MLP neurons of a small language model. Each row is named by its layer, matrix (gate and up: input weights) and neuron, and shows model dimensions 304-367. Each number is 200 + 30 x the weight over its row's rms, rounded and kept within 0 to 999. A neuron's up and down rows have the sign that makes its largest values positive.
Before each neuron's rows, "fires after" lists the tokens most often just before its 100 highest values on Wikipedia text that the model never trained on.

fires after: ".", " (", " "
L8.gate810,240,215,221,232,198,111,183,187,179,203,183,196,167,206,245,167,199,208,181,204,187,145,230,163,211,217,175,202,175,188,169,191,262,235,201,233,206,239,249,308,216,219,201,168,220,234,208,178,257,146,216,191,206,274,234,206,213,259,158,216,188,218,230,182
L8.up810,197,237,167,154,200,157,223,217,239,171,171,181,184,228,232,208,159,164,159,171,189,184,195,142,191,162,205,178,231,192,192,259,178,203,212,237,210,228,173,230,251,189,217,202,188,158,228,241,221,143,182,186,179,288,175,271,233,205,194,196,214,223,164,229

fires after: "1", "2", "3", "10"
L5.gate574,222,172,153,219,233,285,204,200,149,172,205,236,205,222,216,165,182,174,174,235,191,213,233,213,240,188,173,184,201,231,255,246,188,184,222,227,201,184,244,235,274,237,208,163,206,193,199,146,161,198,138,182,179,159,174,153,252,209,111,183,190,164,210,154
L5.up574,219,211,153,171,191,249,194,275,155,166,196,238,214,237,201,231,194,251,168,184,150,195,146,185,177,206,171,147,211,229,190,219,232,137,160,185,190,181,210,148,184,188,199,172,252,197,196,186,179,233,195,154,156,201,175,184,193,210,192,192,205,171,227,236

fires after: " −", "+", " +"
L8.gate707,181,248,182,183,178,193,210,209,182,219,160,227,165,182,170,174,227,172,172,243,261,246,166,198,226,246,213,196,254,155,218,244,186,174,193,168,210,193,227,249,224,199,167,235,189,194,229,155,206,199,167,223,232,172,193,285,201,208,192,166,195,129,164,179
L8.up707,263,282,182,191,203,268,190,220,195,192,234,221,210,219,238,232,233,195,194,188,169,246,174,209,162,156,204,200,224,189,198,231,254,197,195,203,202,269,207,219,225,188,178,249,173,208,209,145,184,221,201,164,159,185,155,211,222,212,215,186,141,149,190,215

fires after: " the", " The", "The"
L5.gate745,238,139,208,208,184,195,203,210,274,238,191,219,219,212,239,207,174,169,254,182,188,198,164,153,199,180,159,196,163,193,145,161,204,291,264,182,174,218,209,192,195,187,237,147,188,195,249,184,174,212,186,210,166,241,241,200,184,239,200,208,150,212,180,228
L5.up745,185,217,213,187,174,219,201,165,147,205,195,193,265,208,252,189,206,154,171,213,203,181,144,200,223,265,193,239,239,180,189,217,181,169,209,224,224,180,219,157,213,227,198,144,201,197,149,159,193,211,254,143,175,210,198,217,274,193,218,220,212,176,201,223

fires after: " G", " K", "G", "K", " Kh", "b"
L5.gate76,159,222,202,141,188,223,215,194,173,234,209,188,238,235,195,209,174,184,207,233,188,171,177,166,180,211,222,195,212,244,139,201,175,238,169,150,210,180,199,197,217,192,214,187,151,232,210,202,162,215,213,194,213,204,214,177,200,146,249,189,174,239,188,214
L5.up76,211,189,197,158,141,187,187,178,208,236,222,168,226,217,215,202,145,170,163,220,214,158,169,230,217,205,187,167,146,236,193,221,173,265,222,180,241,214,176,184,213,202,176,159,252,230,171,247,197,227,224,171,220,233,160,254,223,211,288,231,197,261,145,175

fires after: "19", " ", " ch", " th"
L8.gate980,241,218,227,216,206,183,181,237,218,196,241,223,217,193,186,255,158,222,158,188,235,208,253,211,221,218,169,172,153,195,230,199,219,261,156,235,210,227,183,239,205,212,164,216,210,221,252,226,199,184,197,169,182,216,237,241,148,171,190,233,178,163,179,196
L8.up980,196,184,177,243,185,220,227,200,197,199,164,201,164,202,191,205,149,189,214,215,230,229,220,235,220,161,174,185,195,240,204,144,218,229,239,200,148,217,199,207,228,216,147,208,195,201,195,171,201,229,197,208,205,157,193,247,108,157,225,197,187,194,210,143

fires after: ".", " .", "01"
L5.gate396,217,192,152,211,216,168,187,185,195,172,191,181,224,201,226,184,210,145,191,146,228,201,212,238,173,200,233,201,238,220,184,221,167,189,217,191,176,241,147,165,212,236,251,222,217,195,165,276,164,188,231,212,144,208,209,209,243,242,152,176,211,197,244,235
L5.up396,242,248,204,202,197,198,209,229,185,141,172,191,151,257,194,241,218,169,210,180,211,220,199,201,225,194,200,239,251,225,183,215,162,185,208,173,197,241,211,215,205,184,240,211,171,141,199,242,192,203,206,182,204,263,137,232,156,257,193,212,214,223,193,189

fires after: " ", "–", "0"
L3.gate780,192,157,216,198,181,206,205,174,188,188,266,181,186,227,207,166,202,210,144,175,249,200,174,201,158,210,194,187,231,193,161,211,206,184,223,177,154,171,204,211,138,209,220,190,119,188,217,201,245,161,200,196,190,206,207,167,203,242,238,173,180,169,240,190
L3.up780,264,208,169,239,216,172,189,240,189,217,152,190,193,209,197,194,190,201,212,195,161,165,201,166,249,214,187,175,220,193,185,199,255,283,152,193,220,270,210,218,256,206,184,227,283,167,179,241,166,248,193,227,234,157,200,275,201,144,182,209,201,249,173,224

fires after: " |", " ", "k", " K"
L9.gate1240,221,149,184,283,232,203,218,195,191,191,220,197,189,208,120,239,215,225,230,240,214,205,183,190,142,209,224,237,212,208,186,178,155,168,216,177,185,197,139,227,189,186,186,163,191,220,196,217,177,172,156,165,200,170,223,262,212,183,231,251,161,218,167,213
L9.up1240,183,203,195,226,176,218,153,211,180,216,189,203,171,233,169,150,130,247,239,225,211,204,139,228,198,218,205,214,251,164,187,213,273,183,174,225,173,251,278,254,220,165,237,248,176,195,247,215,177,252,209,207,222,173,170,171,189,192,211,171,234,186,151,206

fires after: " ", ".", " to", "3", "0"
L7.gate1240,202,219,150,235,187,162,218,200,263,152,230,150,213,263,264,151,190,216,177,200,188,197,192,188,152,189,213,220,202,194,178,166,224,215,197,257,210,127,194,219,205,197,229,256,205,204,190,176,186,187,224,217,129,252,202,183,265,244,162,166,173,193,245,168
L7.up1240,259,157,222,142,175,224,174,200,219,169,213,197,206,204,210,214,169,211,185,197,204,206,187,171,214,225,164,177,188,187,253,186,237,179,235,213,206,231,227,203,185,228,212,206,195,206,219,183,232,207,198,216,189,240,154,192,200,225,230,194,184,189,201,211

fires after: " the", " The"
L5.gate456,287,135,190,213,188,198,184,236,224,278,200,177,230,161,206,209,267,182,233,170,235,221,175,210,183,233,195,211,276,223,237,202,214,296,195,188,186,199,210,198,203,222,214,192,246,162,188,216,169,216,239,200,176,215,233,229,227,227,198,214,164,162,198,208
L5.up456,213,221,212,192,188,201,216,186,272,171,153,173,194,198,253,194,212,232,183,187,196,167,205,228,192,199,234,148,183,235,290,220,226,179,204,217,160,180,188,137,201,177,244,218,166,228,223,221,200,176,199,207,222,208,226,174,170,178,172,207,198,185,154,218

fires after: " the", " The", "The"
L8.gate269,189,252,191,207,216,134,179,259,228,219,173,205,203,178,218,207,227,198,224,210,255,194,199,251,204,231,213,163,161,202,204,200,221,244,213,178,160,177,261,239,213,205,232,197,174,210,254,240,184,178,255,216,219,205,186,220,191,218,203,204,148,172,211,208
L8.up269,187,188,190,216,171,185,144,158,202,147,262,168,245,177,254,190,200,190,196,168,158,182,186,242,175,212,170,200,193,197,191,209,237,201,203,261,205,189,232,208,227,200,185,191,174,193,198,214,218,193,281,184,180,204,164,170,211,189,176,171,193,192,164,165

fires after: " ", " |", " ap"
L9.gate789,213,205,226,172,215,169,203,177,238,198,203,153,184,213,176,169,166,233,180,177,172,198,166,169,220,200,195,203,224,163,210,196,166,202,130,185,146,263,152,236,230,204,182,135,210,185,174,219,213,180,164,202,174,256,236,234,113,141,221,181,200,202,226,208
L9.up789,253,194,172,184,157,207,225,172,236,184,192,184,240,133,137,188,239,223,152,183,239,232,242,193,201,210,191,178,197,190,258,222,210,185,197,173,146,180,162,202,177,133,170,232,191,196,208,223,225,236,234,192,182,195,173,217,215,235,185,205,251,203,161,160

fires after: " a", " A", " The", " the", " th"
L8.gate620,211,197,228,245,223,170,208,206,193,155,267,158,231,206,235,176,246,208,228,198,159,196,189,189,178,226,204,189,160,215,148,140,273,224,248,179,166,179,177,209,188,203,204,212,158,199,170,224,223,144,204,201,249,210,187,207,204,176,214,223,209,227,244,195
L8.up620,180,219,251,264,203,204,179,194,158,153,229,207,187,221,207,212,118,195,148,147,183,161,222,222,166,184,182,196,161,212,202,214,242,222,203,199,212,192,235,227,183,199,193,206,210,205,245,205,256,129,215,218,161,223,219,213,223,217,267,196,173,221,217,225

fires after: " .", " N", " L", "N"
L8.gate535,197,230,91,131,209,187,199,194,209,195,197,235,238,148,144,215,157,210,170,183,167,253,212,273,184,208,170,191,192,207,217,214,230,183,210,196,199,187,224,205,213,189,178,170,244,193,218,192,272,181,210,172,230,188,166,199,204,192,197,159,240,179,214,135
L8.up535,190,232,255,225,204,202,138,226,174,215,176,187,210,211,160,183,165,212,167,190,281,182,218,240,230,209,142,174,195,184,156,218,176,177,176,208,190,215,214,165,211,248,207,164,157,219,129,234,166,126,197,217,165,211,222,187,213,237,155,151,228,222,214,198

fires after: " (", " was"
L5.gate664,184,236,189,178,236,185,211,192,197,198,207,197,209,198,209,261,215,193,224,170,207,214,183,214,217,187,160,155,173,248,169,202,207,293,135,171,249,225,175,175,171,215,200,195,198,194,195,214,170,187,226,191,218,223,185,195,164,201,229,209,211,195,173,199
L5.up664,214,216,202,137,234,163,246,192,259,177,155,175,198,194,147,201,245,208,217,184,182,180,178,204,261,190,131,166,205,189,180,216,193,236,213,199,150,242,185,176,169,228,162,196,227,206,190,168,238,148,175,183,166,215,196,170,171,185,199,187,217,213,125,166

fires after: " (", ".", ","
L5.gate126,199,209,166,195,166,257,174,233,145,146,151,195,232,219,156,191,184,179,277,172,193,187,214,282,200,172,237,201,120,163,251,175,218,195,121,163,192,192,214,176,201,182,174,213,207,223,205,230,203,192,149,201,214,150,201,198,185,208,171,243,180,187,178,254
L5.up126,139,199,190,177,172,202,160,265,237,260,284,202,197,180,199,221,242,196,196,227,200,205,204,207,192,265,235,216,173,198,211,254,236,189,172,246,179,217,233,189,227,222,195,183,146,217,165,237,239,212,203,261,177,230,190,157,236,197,163,228,168,240,188,254

fires after: " the", " The", "The"
L5.gate1079,172,206,205,256,229,188,134,198,262,181,175,235,235,260,261,178,229,173,244,198,200,203,224,200,165,192,180,228,189,233,171,168,180,215,233,170,173,180,240,208,168,224,197,222,204,262,192,187,200,224,211,189,157,185,192,204,225,162,196,173,217,200,221,211
L5.up1079,191,222,200,277,222,185,173,186,181,185,239,119,184,190,225,247,181,202,205,201,188,140,243,203,235,194,160,174,214,184,144,162,221,166,242,203,230,197,240,225,206,210,210,185,216,187,206,162,216,204,220,179,153,168,215,184,275,197,229,198,242,169,200,184

fires after: " ", " −", " /"
L10.gate273,230,185,199,228,180,205,163,168,190,210,228,197,240,197,169,192,228,200,202,214,226,228,183,210,178,228,208,216,241,179,211,199,156,216,188,196,212,198,182,212,138,197,181,184,197,186,175,230,205,214,165,164,197,225,268,207,206,154,192,225,221,215,202,223
L10.up273,167,228,220,214,221,187,194,233,183,175,191,206,172,199,168,166,177,160,193,204,123,193,229,196,172,188,162,205,190,200,243,236,221,212,121,212,214,217,230,229,240,196,178,263,224,202,199,220,178,172,162,197,237,183,240,237,274,189,179,139,215,226,187,196

fires after: ",", ".", " Frank", " C", " M", "cis"
L9.gate1120,234,205,201,186,230,193,181,209,188,207,194,238,177,137,172,206,169,206,201,98,160,199,137,226,215,255,224,173,181,202,162,204,199,166,255,216,184,232,212,200,161,239,149,219,210,213,211,209,158,227,194,210,200,274,221,180,221,219,225,247,165,219,201,171
L9.up1120,225,221,185,206,217,149,155,188,168,209,194,264,179,181,203,144,144,234,237,187,202,227,217,175,202,187,215,168,218,160,162,164,181,193,238,202,196,246,192,134,226,197,151,211,184,178,213,136,183,238,256,213,189,199,223,222,212,190,176,252,180,226,216,200

fires after: ".", ":", " .", " |", ","
L7.gate617,192,223,213,231,229,221,171,198,134,171,191,211,195,178,230,196,223,183,168,215,250,167,166,248,221,198,258,209,200,187,242,248,190,192,167,228,194,217,174,197,154,217,193,188,264,185,152,190,159,179,227,181,169,224,201,250,234,235,169,222,218,162,163,225
L7.up617,222,209,200,188,245,214,196,208,156,173,205,207,232,195,237,152,234,207,196,149,218,202,212,205,185,303,172,208,219,209,191,146,207,224,200,91,208,183,135,207,235,154,227,219,215,194,195,150,143,145,249,200,174,256,216,242,228,215,170,169,175,196,152,165

fires after: ",", " New", " San", " York", " North"
L5.gate783,158,194,196,180,188,234,153,171,191,164,221,183,239,224,199,262,194,158,206,207,192,177,165,182,214,157,208,232,176,223,222,211,231,228,210,202,214,184,244,168,222,200,178,210,201,183,227,196,230,224,234,140,192,219,170,239,181,197,206,198,180,226,170,195
L5.up783,230,191,203,213,212,215,208,198,215,262,262,185,160,168,147,191,176,137,200,207,194,183,238,209,246,194,239,188,201,201,212,258,188,163,228,217,177,225,167,185,222,214,212,204,153,248,193,220,219,200,214,182,167,187,148,276,203,121,240,193,214,201,258,262

fires after: "20", "19", "′", "Career"
L5.gate1257,182,182,251,152,154,183,185,198,154,234,180,214,209,196,179,166,203,211,178,186,253,171,231,205,202,218,199,289,188,191,200,254,179,164,177,169,198,232,262,176,191,229,238,216,179,181,191,193,205,173,165,170,186,213,219,218,214,194,186,223,191,253,218,195
L5.up1257,165,220,210,194,237,215,238,194,185,197,217,172,203,250,182,200,162,172,177,185,198,232,197,175,244,220,128,235,210,250,166,180,206,171,240,186,236,209,168,253,221,175,188,221,180,204,237,267,215,213,260,168,190,185,188,145,203,229,195,206,188,230,193,225

fires after: ",", "20", "09"
L9.gate1020,148,200,190,169,173,190,145,208,245,219,227,179,191,147,168,244,180,159,160,160,223,203,212,216,240,197,155,237,152,193,195,191,156,202,307,254,249,223,236,146,238,210,239,250,224,233,239,218,213,161,244,182,211,259,207,219,187,181,219,174,198,244,213,167
L9.up1020,213,207,180,170,244,167,143,226,176,173,223,232,161,228,153,176,200,208,205,152,213,160,192,154,271,196,141,223,184,242,236,249,181,130,263,214,228,216,211,191,243,240,167,216,148,225,209,186,191,217,226,173,163,184,244,209,215,200,253,298,200,216,234,209

fires after: " (", "\n", "==="
L5.gate6,184,179,207,234,235,185,167,190,169,237,129,243,206,147,194,213,182,277,250,166,207,232,166,191,217,224,156,165,184,207,217,191,169,255,188,193,185,204,170,206,245,187,206,209,170,204,222,161,201,192,214,252,207,182,190,267,150,209,174,174,226,190,207,147
L5.up6,218,161,203,203,232,201,183,221,170,217,175,118,233,214,203,207,155,214,185,192,238,202,118,166,215,154,231,202,211,169,238,163,218,229,180,201,218,153,237,188,220,210,219,189,186,201,200,134,181,206,172,192,249,204,178,206,201,228,194,207,189,214,220,140

fires after: "1", "2", "5", "4", "0", "3"
L10.gate1070,229,166,178,216,233,173,200,191,212,236,228,198,219,213,215,197,158,185,195,216,150,216,212,228,210,201,177,198,189,211,211,211,178,237,202,200,189,204,215,168,160,229,160,197,251,217,206,147,208,200,149,220,206,209,197,174,208,200,201,209,170,177,201,132
L10.up1070,224,249,207,220,163,216,126,220,190,211,162,181,212,209,193,204,192,251,191,138,177,203,159,203,197,241,167,209,200,178,218,172,191,201,222,189,282,191,225,179,147,187,178,171,194,234,234,166,185,169,228,237,209,207,254,165,231,186,202,203,192,187,146,192

fires after: ",", " South", " San", ".", " North", " New"
L7.gate731,243,251,255,188,184,245,221,193,184,204,183,191,201,198,187,208,202,147,202,190,208,171,193,234,216,157,184,161,221,228,190,196,221,260,192,140,180,253,198,168,166,205,204,210,242,210,150,253,211,193,203,150,221,176,155,202,158,165,200,241,220,245,258,205
L7.up731,209,244,231,195,214,238,143,202,145,197,239,256,206,206,231,217,144,163,212,242,238,158,209,165,243,231,247,214,233,198,195,235,208,184,208,216,186,185,199,171,262,210,234,204,200,233,208,183,175,186,205,224,166,178,190,187,241,182,214,203,214,188,200,228

fires after: "20", "19", " ", " to", "ill", " at"
L10.gate795,227,222,206,125,198,165,218,204,234,245,271,176,189,138,196,191,181,219,191,182,205,192,263,195,234,196,263,184,177,202,188,207,208,212,133,265,241,204,246,210,191,183,144,183,143,179,216,197,163,220,197,245,174,191,182,233,221,195,200,191,172,171,173,200
L10.up795,231,217,168,132,224,230,178,223,237,253,188,226,214,178,220,172,171,142,207,213,227,203,199,202,172,151,251,144,158,200,196,188,224,233,208,217,223,191,184,214,284,222,176,147,213,202,191,186,164,212,193,200,155,242,197,165,214,146,217,212,201,136,174,209

fires after: " U", ".S", " York", " New", " San", " S"
L5.gate460,185,234,219,216,186,234,236,167,212,213,176,178,177,205,169,248,200,167,205,231,217,165,191,213,179,161,221,207,250,173,197,237,187,263,196,191,157,163,179,163,237,209,254,245,161,212,167,214,157,238,208,206,165,153,224,216,202,191,227,238,235,181,238,199
L5.up460,177,222,193,173,212,177,187,239,229,170,214,152,167,167,194,240,210,171,191,233,164,155,220,136,170,169,212,213,199,195,200,212,201,218,170,222,196,195,229,210,238,172,201,212,225,219,192,229,182,226,180,167,173,151,159,151,224,203,187,184,187,206,231,267

fires after: ",", " that", "=", " ==\n", "."
L9.gate593,197,208,204,134,227,161,194,196,228,172,181,242,222,176,207,220,192,180,183,194,195,182,212,224,209,254,171,217,185,148,263,185,230,192,206,201,111,188,194,209,191,159,228,187,182,188,221,228,155,197,163,201,263,194,221,175,194,175,211,203,239,180,236,168
L9.up593,155,192,213,168,191,173,175,200,183,221,202,226,249,194,212,159,178,212,146,188,177,191,238,236,190,147,145,236,238,154,221,214,203,204,242,178,182,203,201,180,192,221,212,209,218,194,190,183,184,195,231,196,177,206,163,220,185,201,197,205,204,235,209,254

fires after: " |", " ", " +", " Centre"
L10.gate209,184,162,218,227,213,202,189,193,143,207,259,205,209,186,164,209,189,249,199,204,235,201,206,189,174,199,255,207,194,230,185,226,197,178,119,197,198,227,191,187,177,202,206,216,144,247,194,245,243,264,222,133,174,227,228,254,234,211,195,199,183,236,190,275
L10.up209,166,161,191,249,220,224,193,156,184,207,184,151,220,225,220,173,189,191,208,196,153,240,224,230,176,211,193,145,191,226,185,197,186,207,150,216,195,185,207,165,184,194,152,252,219,166,244,223,251,194,216,143,174,223,204,204,180,150,233,178,147,254,218,197

fires after: " the", ",", " a", " ("
L9.gate976,167,157,170,242,222,169,166,193,235,249,141,175,167,220,210,259,181,160,198,182,176,205,185,182,157,241,210,186,222,195,204,209,185,186,190,178,108,222,253,199,189,157,243,182,200,250,210,220,184,243,222,192,168,189,218,238,208,170,163,176,200,199,179,165
L9.up976,229,213,243,208,190,181,182,194,217,224,218,198,216,189,164,212,212,174,189,240,194,205,180,199,155,242,157,165,219,229,175,207,184,223,227,185,182,149,178,197,238,247,256,200,238,215,241,182,181,180,189,197,201,157,224,184,210,192,219,173,215,162,184,164

fires after: "19", "20"
L5.gate1243,211,244,223,200,174,198,139,218,226,192,233,245,196,190,176,187,217,175,233,205,175,137,191,194,139,188,195,232,208,212,250,168,171,257,173,234,180,172,221,234,209,207,234,197,234,204,215,163,182,191,233,209,181,180,193,257,254,201,210,162,169,190,216,214
L5.up1243,176,227,175,155,151,209,152,225,153,235,224,266,223,193,214,223,202,195,147,116,191,184,236,177,243,192,189,257,174,200,205,154,196,170,202,142,212,256,203,212,279,228,191,191,140,239,233,213,191,199,208,202,186,213,189,198,223,281,192,194,180,216,259,204

fires after: " the", " in", ",", ".S"
L9.gate686,207,236,222,228,212,179,218,257,209,208,152,177,179,282,126,213,282,151,167,170,207,139,185,182,229,185,188,208,206,242,225,271,177,251,185,183,158,254,201,210,212,213,232,209,204,176,186,207,197,187,220,220,185,220,211,194,145,171,190,197,178,209,198,115
L9.up686,187,247,180,206,217,237,188,215,167,213,159,162,136,214,224,247,282,220,171,117,166,202,187,204,235,209,224,199,182,194,190,198,188,187,207,178,174,233,172,204,206,151,220,181,210,206,162,184,263,234,155,180,189,185,230,215,144,158,231,175,203,222,168,181

fires after: " ISBN", ".", "°N", "8", " a", "″N"
L5.gate1158,168,191,189,178,251,173,220,205,188,190,210,181,207,214,209,274,185,198,223,182,203,254,179,206,183,173,153,220,219,254,164,274,131,168,206,181,211,206,219,245,219,244,244,204,143,201,170,249,282,189,169,179,166,205,144,242,229,186,160,234,172,262,200,214
L5.up1158,223,276,253,226,157,188,204,232,198,210,197,169,214,217,223,219,167,180,197,206,236,160,129,157,184,216,220,174,267,224,226,180,154,212,232,181,182,247,214,220,161,188,257,254,204,212,204,235,201,183,217,232,216,179,169,165,265,199,171,267,139,263,197,252

fires after: ".", " ."
L9.gate390,165,219,200,186,186,174,184,191,224,182,199,218,229,150,169,209,209,156,203,174,187,220,188,187,261,211,178,195,227,148,237,192,190,189,224,173,149,225,255,214,195,213,211,230,158,227,198,230,223,188,215,227,173,167,124,194,163,197,137,208,154,207,275,176
L9.up390,223,180,232,172,199,157,154,284,208,241,178,236,236,230,147,236,178,222,212,211,196,183,191,175,217,232,153,205,210,226,172,234,256,217,227,137,215,216,186,159,232,211,188,202,232,208,141,193,243,215,201,213,187,178,139,231,186,251,200,199,191,180,255,164

fires after: "19", "20", " (", " ", " tennis"
L9.gate513,219,205,183,144,171,140,179,234,160,205,152,238,235,161,227,212,162,203,222,115,194,204,179,181,189,196,197,214,158,189,209,204,221,215,214,221,237,190,200,209,216,227,175,134,211,186,186,153,199,180,193,232,172,196,189,226,165,156,210,173,191,188,192,203
L9.up513,242,181,187,182,198,137,159,160,172,236,115,240,171,161,195,202,255,158,152,199,197,151,194,173,234,153,210,188,255,189,219,220,267,246,167,203,199,164,150,153,216,215,195,176,183,254,189,200,216,197,197,191,211,234,208,201,251,188,135,153,200,186,221,216

fires after: " the", " The"
L3.gate1195,205,233,220,248,196,222,193,233,176,232,228,201,190,269,199,238,141,186,228,249,267,185,200,215,194,217,226,178,185,187,209,258,171,255,256,254,182,251,235,225,217,255,216,255,156,218,223,251,186,161,177,227,224,202,181,180,214,251,156,178,152,180,227,166
L3.up1195,189,204,233,199,182,185,226,206,156,252,193,177,216,224,193,204,173,168,224,212,278,197,210,230,199,210,184,198,177,216,204,148,203,234,251,199,180,196,236,178,175,187,181,200,184,264,157,211,179,161,198,205,250,204,187,211,221,214,207,215,255,157,199,193

fires after: " ", " (", " R", "10"
L7.gate248,255,218,206,186,204,178,214,188,174,160,220,193,241,157,215,218,157,224,230,202,201,228,204,197,237,201,159,137,228,192,197,195,196,237,189,172,217,201,175,246,263,186,180,219,201,233,201,184,222,134,194,120,202,204,171,209,226,235,184,184,199,205,239,200
L7.up248,180,163,215,232,204,210,203,223,193,201,230,146,170,187,180,212,216,177,181,253,183,205,205,203,221,239,109,181,190,244,197,242,162,232,218,262,222,228,175,220,192,206,219,190,198,191,170,197,189,184,187,194,218,226,253,219,225,211,154,203,187,200,180,188

fires after: ",", " United", " Tib"
L5.gate814,180,179,213,191,216,178,196,215,178,259,222,180,214,181,198,208,207,193,202,247,201,237,246,167,188,197,191,212,225,239,173,186,207,209,146,178,194,234,221,235,234,174,247,182,215,228,196,212,171,174,212,230,193,215,204,186,136,176,183,241,266,226,140,213
L5.up814,150,220,209,178,135,195,198,260,194,214,231,204,205,188,188,239,201,225,132,185,215,208,253,212,230,199,169,224,182,199,196,245,161,144,279,208,169,228,149,165,206,217,186,142,171,226,149,172,175,197,166,187,203,183,171,237,157,208,217,203,168,242,195,193

fires after: ".", ".\n\n", " which", ",", " (", " who"
L7.gate866,173,218,203,181,214,220,233,176,243,242,203,168,206,225,250,172,217,246,225,188,204,170,206,253,174,243,166,206,192,241,177,223,167,192,253,186,264,193,232,219,235,187,252,162,197,142,169,168,197,221,216,217,267,221,134,191,188,148,202,181,154,197,235,210
L7.up866,211,178,228,194,239,192,173,236,202,195,172,186,175,236,253,201,203,217,205,195,204,197,176,170,200,194,277,203,147,162,154,203,193,193,218,136,215,142,209,215,211,160,198,219,225,176,232,155,170,228,186,153,242,187,151,211,248,171,245,201,205,176,203,190

fires after: " the"
L3.gate1002,210,122,186,219,203,219,216,228,244,228,199,218,165,204,209,252,179,221,240,227,225,239,199,150,186,247,217,189,244,174,237,183,232,277,211,209,187,198,229,225,196,156,186,191,181,242,227,196,174,150,229,193,212,175,178,184,214,218,135,146,177,158,187,166
L3.up1002,210,187,266,157,201,246,211,202,227,235,209,217,177,219,137,174,152,206,164,242,208,184,212,260,201,233,229,181,179,260,232,230,188,234,168,185,195,182,208,206,173,176,233,161,204,245,186,215,205,220,189,174,221,186,207,188,225,245,180,177,181,190,217,186

fires after: ".", "%"
L5.gate1052,206,234,170,188,180,157,181,180,192,231,208,155,200,205,213,250,201,209,203,179,215,221,230,201,172,185,209,195,260,175,242,201,194,236,198,194,202,221,197,158,203,169,179,212,173,186,184,249,166,183,160,172,168,207,215,178,256,195,154,162,221,224,229,218
L5.up1052,183,230,239,187,165,181,231,200,157,175,197,163,183,176,208,226,216,207,171,188,163,202,218,178,166,265,201,156,241,193,187,203,170,212,163,149,216,224,165,233,210,180,185,296,246,205,168,237,196,206,175,168,211,200,176,193,214,234,180,131,184,190,163,183

fires after: " ", " +", "–"
L5.gate924,258,220,196,169,167,277,213,195,222,220,199,183,213,204,172,169,224,273,206,199,170,134,216,142,214,246,222,147,198,196,136,247,222,207,132,153,166,209,182,229,231,233,181,148,173,160,253,204,144,163,198,195,234,202,205,238,174,232,196,203,215,109,180,161
L5.up924,211,215,165,244,200,225,253,182,169,168,162,217,215,213,209,146,211,224,227,223,147,250,266,190,151,187,203,197,247,196,192,213,242,227,227,170,204,231,191,213,164,162,167,243,244,222,214,180,188,265,182,161,181,222,195,266,177,257,200,193,231,201,207,208

fires after: " was", ",", " and", " is"
L5.gate589,221,193,229,184,201,188,177,208,139,203,230,202,205,184,212,218,283,245,154,214,210,163,221,233,150,210,166,194,223,211,210,229,167,227,229,185,142,190,209,153,230,217,184,221,191,267,178,233,154,207,204,144,230,217,219,172,200,144,179,169,254,209,192,195
L5.up589,254,199,166,199,212,172,268,232,226,178,185,167,246,179,196,263,180,185,142,162,239,212,256,220,174,132,217,252,163,232,196,178,214,249,198,185,231,184,185,252,196,191,155,208,254,208,222,187,241,229,233,187,210,263,239,190,169,189,143,225,232,222,198,175